MLP neurons of a small language model. Each row is named by its layer, matrix (gate and up: input weights) and neuron, and shows model dimensions 112-239. Each number is 128 + 32 x the weight over its row's rms, rounded and kept within 0 to 255. Numbers have three digits each. A neuron's up and down rows have the sign that makes its largest values positive.
After each neuron's rows, "fires on" lists the tokens most often at its 100 highest values on Wikipedia text that the model never trained on.

L5.gate302:127063101136162099161119154165137088122117116077125121152120116098123109127104133074137097124101127103127169147154163122092101151106105118121146086147173180172200130094100166148051184116099160164120132173103118165073146079077150103091106161138108090107102143131124141117152129144203169104116106072204079147149134110185077126107105144112133133162140139156127095130106226136054159160117
L5.up302:158096134082132105100127157142110085118130104098129107128117146109155062117115133098133140123085143133127177138094167120081103092111111156155099102134159136165120145125138184146083184103130170176075145151107123164106175097115164152098130139153120134109084134131142065111161135112176141088142080090138094130116173124154123091101037158123131185136109094146050087144113225182093116154123
fires on: "==", " ==", "."

L9.gate786:141137129160156122162125137117159111098148177165104070084067067163131107130118086121158101053183148133132171119083091121124147157153148131028113174154154120162148149178093177106153152076131090214125137100158123094123097128134129142157152151167169131189130191169081124133146127073138098116124093096108152194123138115105145153127140093133130138058132143115164155127140102162128192116118
L9.up786:140111140112069138108168124120106126118104131190102166143123092163131132177134157097135160076098158163080077124118119167111062116116153095192080148148133128148136150103137152093135193123115127106149070100112105166103109133157153132081140114053150114209150120114134108168093184103099114131113115128143143159123133185089155136161115127144057111150114142180103092128144205072151121179147
fires on: "|", ".", "s"

L5.gate865:133171117142121157173145102130086114182126156151062170116114178170111128091118161126147141130106047144168108148121089189156112081152168114168079154084080118145121100117094141112095103103116079121119144107146101106127136147110136136075100077101055140171127118133086137092122188112107192079131119109129106104182100149096126191133076137165119130111072123118106138166116181130154089064084
L5.up865:158124117142128121183131204132150131111142125070139181146107157151139178155094076117111116122117103099160145134124108155143155074122118074187091185120089102115116088176120164129133131131059118124162107089065167159151095118159108106158131107185111217191154114131094133140123133119139154074098113189164139125136075154152151138131134114091128147160127113061160117096179107102140106131101
fires on: "–", "-", " being", " into", "ow"

L5.gate9:145117180180099166124119136105189149109154173132138124146087136170133094160135091091134089102169097129121116115071113149106109071096176153060082181119108123192102131114139101137129137138145155189156109145129119119120122135072136127083122144130081134086136173156102156086127115089135143158172162141162176170142135112101109119174145123179163143146178178155071189076158097101106143123108
L5.up9:079152171166115083146063152068104102122142104130097086143146115107093181164167126136115101120129144074130100157134163180097128168181157140146135121147124141132123104168171092160151100046127117113118105159088109064094086141123119092164119120078077149159189161099107138126183103104075143119141137126100183120156108161135072109137117113109144173171136103160116119170170155124168182187166
fires on: "s", ".", ")", ":", "as"

L9.gate939:132084161119169091123091179115153133113140122108116111090081121120113111119115146067106107107082144086108158167126100153110106156112124107117076086127160169107167126156185204153114129116163130144077126138122145136108118093106103135158182065061111111160114161136115123130134188128177154128171088080141146138167138159186126100112187130151104153196165187157048136202103164132074179139131
L9.up939:125124085134093111152089142106132104085097099126095166108128149150160109112048196129174129134109139120182135182160171178095114135050104131114141132104095181117173108117148144121052146092158165136091154122118125179102088103158106130154109137151104044144047140160115084128153129111150188129118179125101145119127169172173097153163109130149101116106165155159111156098129148113129079141140
fires on: "==", " ==", "===", " ===", "\n", "===="

L5.gate102:148074164130113128143136186158096082092125126103107135191108145105139111119083165117138100117102148064153105138130145079107106135119138096163115128113152129176110106119107149151066091131143095166104146161115097180084137067141123095101134135170128101122065149166155131069189114174174144101109114097199099138133089104180106117117119122101159168085093150170146128139077171132101131114070
L5.up102:118114114103127148130138138115071095112116086091137177159091103133125109124070175110183126124078157068136092195138160107121112116105085105176096108101143173190125136116099172142074124116086128150106163183118112184093178057123152128095129150167141146098061136152137124098174145127162198117134143134151088148112124101169132108082084128101116165117121123160131115142132138117139130117102
fires on: ".", "\n", "==", ".\""

L9.gate41:143157166131197118118120093160108079129119110177067100099066130167133129057107107155112104150142173098145114208119153204078118182072114142139099133122138122129150105141085132160105131152136142136145099153071164153090101121154122079074125179193186066099127095145135130106142115122173127111092096134117110144115082154167117102137077143144156179169144141186095121191134166085143181146129
L9.up41:119139157191183104107109128130159095179151096168119107139157153103135160132079143171176151179102168140108188218103103157124139066152100148092126138137099168114117126179134130141079071129122142071137175119150104130140066092146124135098144151094089158137097137137085119175094107146111149112096188105128118110160143173153117069147128067127127117128170143153115101139134160055122108103216
fires on: "===", "==", " family", " ==", " state", " ==="

L5.gate55:147137182091117092113175137130059106168108164132134157112167105157138083188171138151153113183133141182123041088120139125117113120112130104139113113148153113082072070124094154107187129127134097135107114131145090083148108145106122043106072117108080158118080147134102132164135142154117174111152095164154179156154083191085158118092149165214122093099075090140125096151077129178131079084143
L5.up55:149126093136130148131192119126110132157124184111125058057176089111063165194115133086140077158178128064090122116172105156126228065145172111118106148143180127136087086128073154164140173116124111139088128125101152078095123135079102148118121167132091161152116184086114202159138134129146118084118100160130125142100136167073099162078111155123126160119116070104157106123114190135175129130127
fires on: " a", "-", "–", " an", " very", " more"

L9.gate628:182125129157166085119117143166175074102072103130074100145147107158144105153100150099142079105166156139170167131129128114144093129114147116106096074128167130152158123139156098160099162123141119224067132172053073162066122087096155157111093137123121135113076124104165120072134114166216166088106153064161082124127175064147105142097099152144116145120191151188088092153105179109114116177183
L9.up628:153095115151184121130154122221143081112123067095122110095121104152116076126121185072149132098105151127127126166135145126043076153084086143134111071142194151128117124116197086176103176117141163203110160181089108171074143097099127114162140145145160089093101138151120112043142146156172169099118092119174111126121113085162126105088059125127092136113164129172075103162113212144100155145103
fires on: "==", " ==", "===", " ==="

L10.gate675:135173138119115155168109088148100113100169074119097158086132140107162160145097110165090180106181072070154184116079096122189065126123164173118095166155094115180122148165117090150140093088135125120091186115159073090138052138134116122104115138112137161189078118133102112120099170134137070127147100113148107186092185076071066101126141121174153094099152169104105087129127107114114188163115
L10.up675:075093115088096156116130131126144173162149099122089093138160180117058148067189104132144088127153165153141158129110143109117162156095144141194113116077104108123089128164099173158120132102092115096080150097110133089142139116127133113120085134185166138179144186104124153123154151077116209117106146150120085135134116149167146147121117198151126123091139156095143145146090132121101190144069
fires on: ":", "°", "′", " (", "5"